From a checkpoint of a small transformer trained on Wikipedia: ALiBi.
MLP neurons of a small language model. Each row is named by its layer, matrix (down: output weights) and neuron, and shows model dimensions 128-255. Each number is 128 + 32 x the weight over its row's rms, rounded and kept within 0 to 255. Numbers have three digits each.
A block is one neuron, or neurons of one layer that tend to fire together. After each block is what it responds to, as a language model described it from the Wikipedia text at the highest values.

L4.down326:115166129077129157108120170130123130129131097115145141191122145112145189151086184207114131110125149171169083094141155168124100130129124113172127126146054147148070072114142111093140148174118076111149086121207073100113151098108152150079133128157109150114122135163103126088104146103035167187133130143139123173081118160151161131114110086099178099129119142079090146112143123104115119152152
Responds to: Subordinate clause openers. Subordinating conjunctions or prepositions opening a fronted adverbial clause, often right after a period, heading or "that", such as while, although, after, despite, since.

L6.down74:084087156161094125143106130179112119095121120108092164184152145147093107109156103181157135115103087125156184143116127145133187110097106054114164123126136112185105065104132157122088075163164133146135117108141048135132165121114137138173172093071114160179121081174066083162166140172101175127145083158037128164107118145163137120121113108146147110161073110140115091104084119145134176153139
L6.down402:115116140137079109131114085134089153043130155080100182107129139155115128181099125138205126138107127133191142108139133140142169096160130129090137156120118153134123137148121162158127091127107150113129080146146111176065178079073140092132106109153084114194164082134132217142103114094101168102146136103053110174117121087092091104161106103136148094172113173107141096111132114113151080145168
L6.down470:117093121155138121155122101200126141126141157108099102123168109118148136127127100097126150139154089119139171200121128110140107172143113098118170127000136084082132165085142191099135087117108138160162152153116098075131136086169111088143061099188149159104134135124143142130123131122097121100111088082083130124152103140111105121056159174149106145114130210172139125138179138112137101109145
L6.down498:129111117144120137160100153242086113136066145157130157089119179071128092098161133131154110139175139100159138124147116148146153175176097134142084095052121142091169099106068117148120082127111135114136105109189170157156134134144181138177164169117147121119137097119164147139143132149054110095128169065147104152144117129167147128117116111135197106178164216108154082128099110139129089132212
L6.down769:086124130060122153163173092156124105130088152116180127139109176161122052103104165081114152130063149163183103149124139114105151152088130124133110122168116080160136160100155101163181132190086135083147128149164056074096119077139152135162099077081156156184129147127131092117109237104120129116134132130138172159154129147094101158111088151084085096140178121145114095113115161170143114156084
L6.down1112:088153111164138102138112099213125156160111106146141140142103211152158051107129145116151096146070055111088178194150110156102090136128101117134093127043141167117093113133138118166074132152177149091119136136182119160089095155098107134141107160139172132131083058156125139074109133149138111122091150101172128075093137123091134182134075108102187116117088130126137085136145234113140122133091
L6.down1171:121079128110160121125126112218199088119142146115114129132193158117166078074112154104206086097114126151155101109119160103143129125133132143135113089059153060076158102139181103150120106118090143120176124113159126070096155189118133112172107142120123120135096046129124113118169205141124152122132178129147124092190145145100147094122168141100144106146142104090129116067113129162151065117162
L6.down1522:094032165127148110144061138239140132124115186088183062117099126111134154092133106102117123131206138123150110107122162144095143168094176101132132151060115117148118159115177100139186136102109128154171166102120116192114160087116147148086148127011155130102081136164165129147123167172128152163078137144055150121166143083147120137169131124141110125129167085107147183136142124114104142151087
Responds to: Linker before a named entity. Prepositions, mostly by and of, that introduce an owner, creator, parent body or place name, as in owned by, painting by, on loan from.

L4.down921:119072117107110087097127191196079121118082127074116089097099138120131145142103121148117152155103138142109149147142127157120131159103108107136150103086119121146168178098143132131083089105200080141145177123138137146113143118074136197158132161179122115089123088107129056123170083209101133165107078113108123131142085077111081070112133168060088157144158146092152121114092173107082170122105
Responds to: Of before a name. The word of after a title or place noun, introducing a following proper name, e.g. Diocese of Bamberg, University of Tokyo, Duchy of Mirandola; rarely other name-preceding tokens.

L2.down95:154146098191118175146150145145068106174133139065125170121150133195175104115130074159114104113079181103084102106137122168138141082114136113128102133160093116138102126136168135118093125139088118106132081142096148103148104143141099129099087122147099170147158081150098033163132150150054173135152144098131069120076131114099141152143117115148183111113164134133149202103102116166081091198111
L2.down232:089046141097123079131147124128169108136136134143068196122069114084189109139143103099060156095149141156159133080172128110097123163161093123122081131143087147120129170140094171115174171128145146118115092103110155139104100071161112105120068122142093118150078115174111078151134068204191137175129119129169131129193121141119175116081151130183119104125161119095150145151085059119149154136100
L2.down630:143106125138120064129106096119138067130143130084171130162200117114167179114112135119139132103154127146121231101154105121105184125136143120106136105155105145169132152120174111150075096171140125103116158120126142064144120140110167099065101164114131171105134176091111150097065081161119127179136123135140130117148130107089133118131103098126050117179082091104142065145142107217075128153150
L2.down777:135117129117150154102123140114089170121128100126123151132106165156152116165108183143136120106175204135135162113104148189107116111059101090098117169143088106161063098150107127084056202129161177132138126150097096092128154129078110209156134071131135133106096125156116163098154111132104155198158130088138157156166138173182156116142137167100181158098112158141097119130133137117136085159106
L2.down781:118113105112124110089148116169073080061079140168110148178192151118132120136207148106137116097069099113132161075161121162120138187121145138169107092099067139122073141098141105127103144127157169125081119087106130117135148091062127084147167131177156122211111082138146150188148097127122190150128117116150116145143109124092201118168124118144101184151117134124142149155136153121125157157073
L2.down1072:215081071135173166135174079171108164071155117160164130119129119098137122082112158127177097138134091137125155188107134106103176147165134154158153090125142054134124132059086117084133115070148136167106100093153115066124160133104091129169168094157107111080099142119136190154154165089196139155149102088134152141154139162154095132100105116083075113176160088092079124128205151157129138130089
L2.down1475:169039105076119156150117147159131139091122115089092116165110164140159079124123161120168077098169136152083061124096081102164179109148093134182147072160126170175111178102145123127116144062110183122124099133121137140133129130096170138180152145137174092115143113113096136174103154091143127095131137174120205148110099136057111113112137131079124136118160102125104170125186150103178167139093
L2.down1506:174104065178120179102161139104140175133134125150127147112115116158160155136080158120117095110154172215113129149067107122154164131118126095144145141144140070131083127120123132123095088124139111167142082115132124080112151118110086187124147112140116093084061158117103149092127179121136173222120168064147148170132115158105176113096106183124176168131090149121160142120175174102126082143147
Responds to: Sentence-initial function words. First word of a new sentence, mostly after a period, especially openers like The, In, As, Both, Since, While, Despite.

L2.down177:098145123106108129077143119160101175097101068106130151124150144071154144181119083099166128129117159123172182121120130170086123154167181144133088090103082084088132131070122138140143097088070121067143131120206187134108141163116158117114101180120123179109112095076105089091123144179132130114152174163109097183141148104163128149099118103089107053105077185133093174128127130122144133119136
L2.down695:140080141081096162140088145132141123127154119142111084129102198150073193166133017174134149118153117114106143118141123146140112153119139105104134156075125157137113067132119128083137131136165092121152115123117144146115157221087119079165135130092109118096110180092104185113157098130141182177164091092126142138124129109104121198146152074106143116122112138104143147068122191086080146105128
L2.down823:147068074095130064100119116141122079108114148171149177158060149134153122155131171086137143132120087087104175059129120165151124142133167178149150142197119118135097114063124166117072101099140191162188128107157161084119131062087125090071071171159132165136135076160103145125144102127103182150086100136116191124097136159105134169167128078163068055155112164134146096163090104153118136128137
L2.down834:175093171070093144158102145187092108116124164158148090156177152094101078164132229139158106123165156132113087127121143108159114104127070079136123128128085096135122087120137114082110126165091091182156146094153112159147093129110137120167066197178151182159128132142087131096176107053053088173102143142102093163130143123121109116194144077094152150158079138127138201151128203098135178135086
L2.down912:152119153128166177174129111141100162113156170108128134161130132112121142177138114107160125061153134115130116144131154069171127119114176188156116132093129198145167151056140073130169061101105089131122130112163104093118209096131187106162118149125113135044126134106097136114151107178160094075172091075098129144119077137154122133120199162103064144154148127098100148156098086205115090123108
L2.down1040:137096184153114172169150140160203119114128161138090174085124134106171114130131157118098183124092105112137128090084085095123117143099052148138144132190154178061125149093135159121149129111077119146095117207121143145139114166095099082130065097120151125166161065105144134145106124078097137155138162114092154167160174107144085166135123140173140145095112126153148077118138166117127117117130
L2.down1094:076151094170160176113104170148179094117132100152146036131122104143134131112128115112126128114096150166183103164181163135138112063127103136079125149125147151093106127122114150117117110107118100161189178149117141088114096158096112161132164172057085121099097136129088133065117120159125109119158123098095152080188152176098094071145102076171110168135078120099118149086103087142155072133172
L2.down1255:115115081115159213116138085147100141121196150122154146151165112109112105148144127130123181152142105192100113129076143171110098139133117146136149131132128093092100125219149088165108132161105165132149078108106139130103153115179150109110114145094183183171153119137147117080157114117164118109135114073095116125089128127098142145109137132142114145108152086097113082077099106178120102110128
Responds to: Preposition "of" after nouns. The word "of" linking a head noun to its complement, as in son of, a string of, a third of, father of; occasionally other suffix pieces.

L6.down58:191090091056118126168115091221163194078093170133089076168072161140112076155130122148133115126117138179133135132097192137087127147137107070158149177132112142132110145174143117149118074161140110099158176146146118073125135132136191165189135134107124158092120114087116144135098126133157137124184111150130129152153168143160123060190111082124157046142124084121081087143150109056131142183068
L6.down98:137108062175077148112161188203187104080115111124048167117101089099106183120175134154138105140136149153106115149144145101060073136117108135100189169121077094156116136124136157101128113099130140078177150106162100115120124083121080148128113158129125137081129177144143113133124100094096101136096095150154136066134106140131135102043096125178166095141153104135171165123140087132153152136112
L6.down254:133122171100110118098153125162132129157152161096128095182193032134098068078037170138115104130094072146122149140082112124179162129148143110128172174113096063118194090114151085178145165138120131130115151142112118200118098139112092202126135092135140109113155117149139188072156106137100107115106097170174121099131133134150128124151156136127110148075103145114094142154165143104125144093093
L6.down535:109109142100119121151167061130166174143077138106122157146125094092145068135156112064086153116135166153173162107108085119142119119126166087095091127125109157133028162175120152088129076011154119092128145077110134106122126101097182080169099093092148153069146152105157205149143158110130114108117094114111108109167127144152107134091125119144105106132099086155170110138116178099174151152108
L6.down650:151147105107077132065091171199176165095161120088087128081109136139099164132130187186156196089144122130144135103074160157165100060129080128157084152082083168159135121136133138090096147107155170135155182073132143142143151153140158166205126161152055173134095118132131111130157118104059179151084120156095175127136092098147168101088181095130147134153120106086110077151160078111173144161096
L6.down884:139143163151123195126134137105149121079084136113157121113113154172113170059147098110129185133120116153169135148117162119100129163116165143171180069120123160175094145129143149132156152147154176053129150101136121100166130162158106095056102197101122085147116156168182152173124134129104101112167123180113124134155140157133110141136147138131128149136118089139132154160118150140139166079165
L6.down1256:126116136096110116103140186127066118076157121124116106149150178088090099076095109135125117149106117127095072125168101084115148153113082120144136141141101112150200117120095166146116163084150162133179167122125077196187139119115160124190102113089131128138110131132110149152172141097098120095135100161082149189175113121126142052084145097180126123121105139109081111151147102127100101174163
L6.down1407:192168127136116110050129140141087153124130156162083090178087166129134129105174162074064125157147152168098114160183171138180172177109134087130132158088116114150129124175104145117116102114105102164093133170140113112160159112125151108164044189114114179117133149147094098088144129111134144122115135108121103118122120108143096086179029078160090118113108107120123131129097110142064131152153
Responds to: Prepositions opening phrases. Prepositions that begin a new phrase, usually before the or a possessive, such as in, of, on, from, by, under.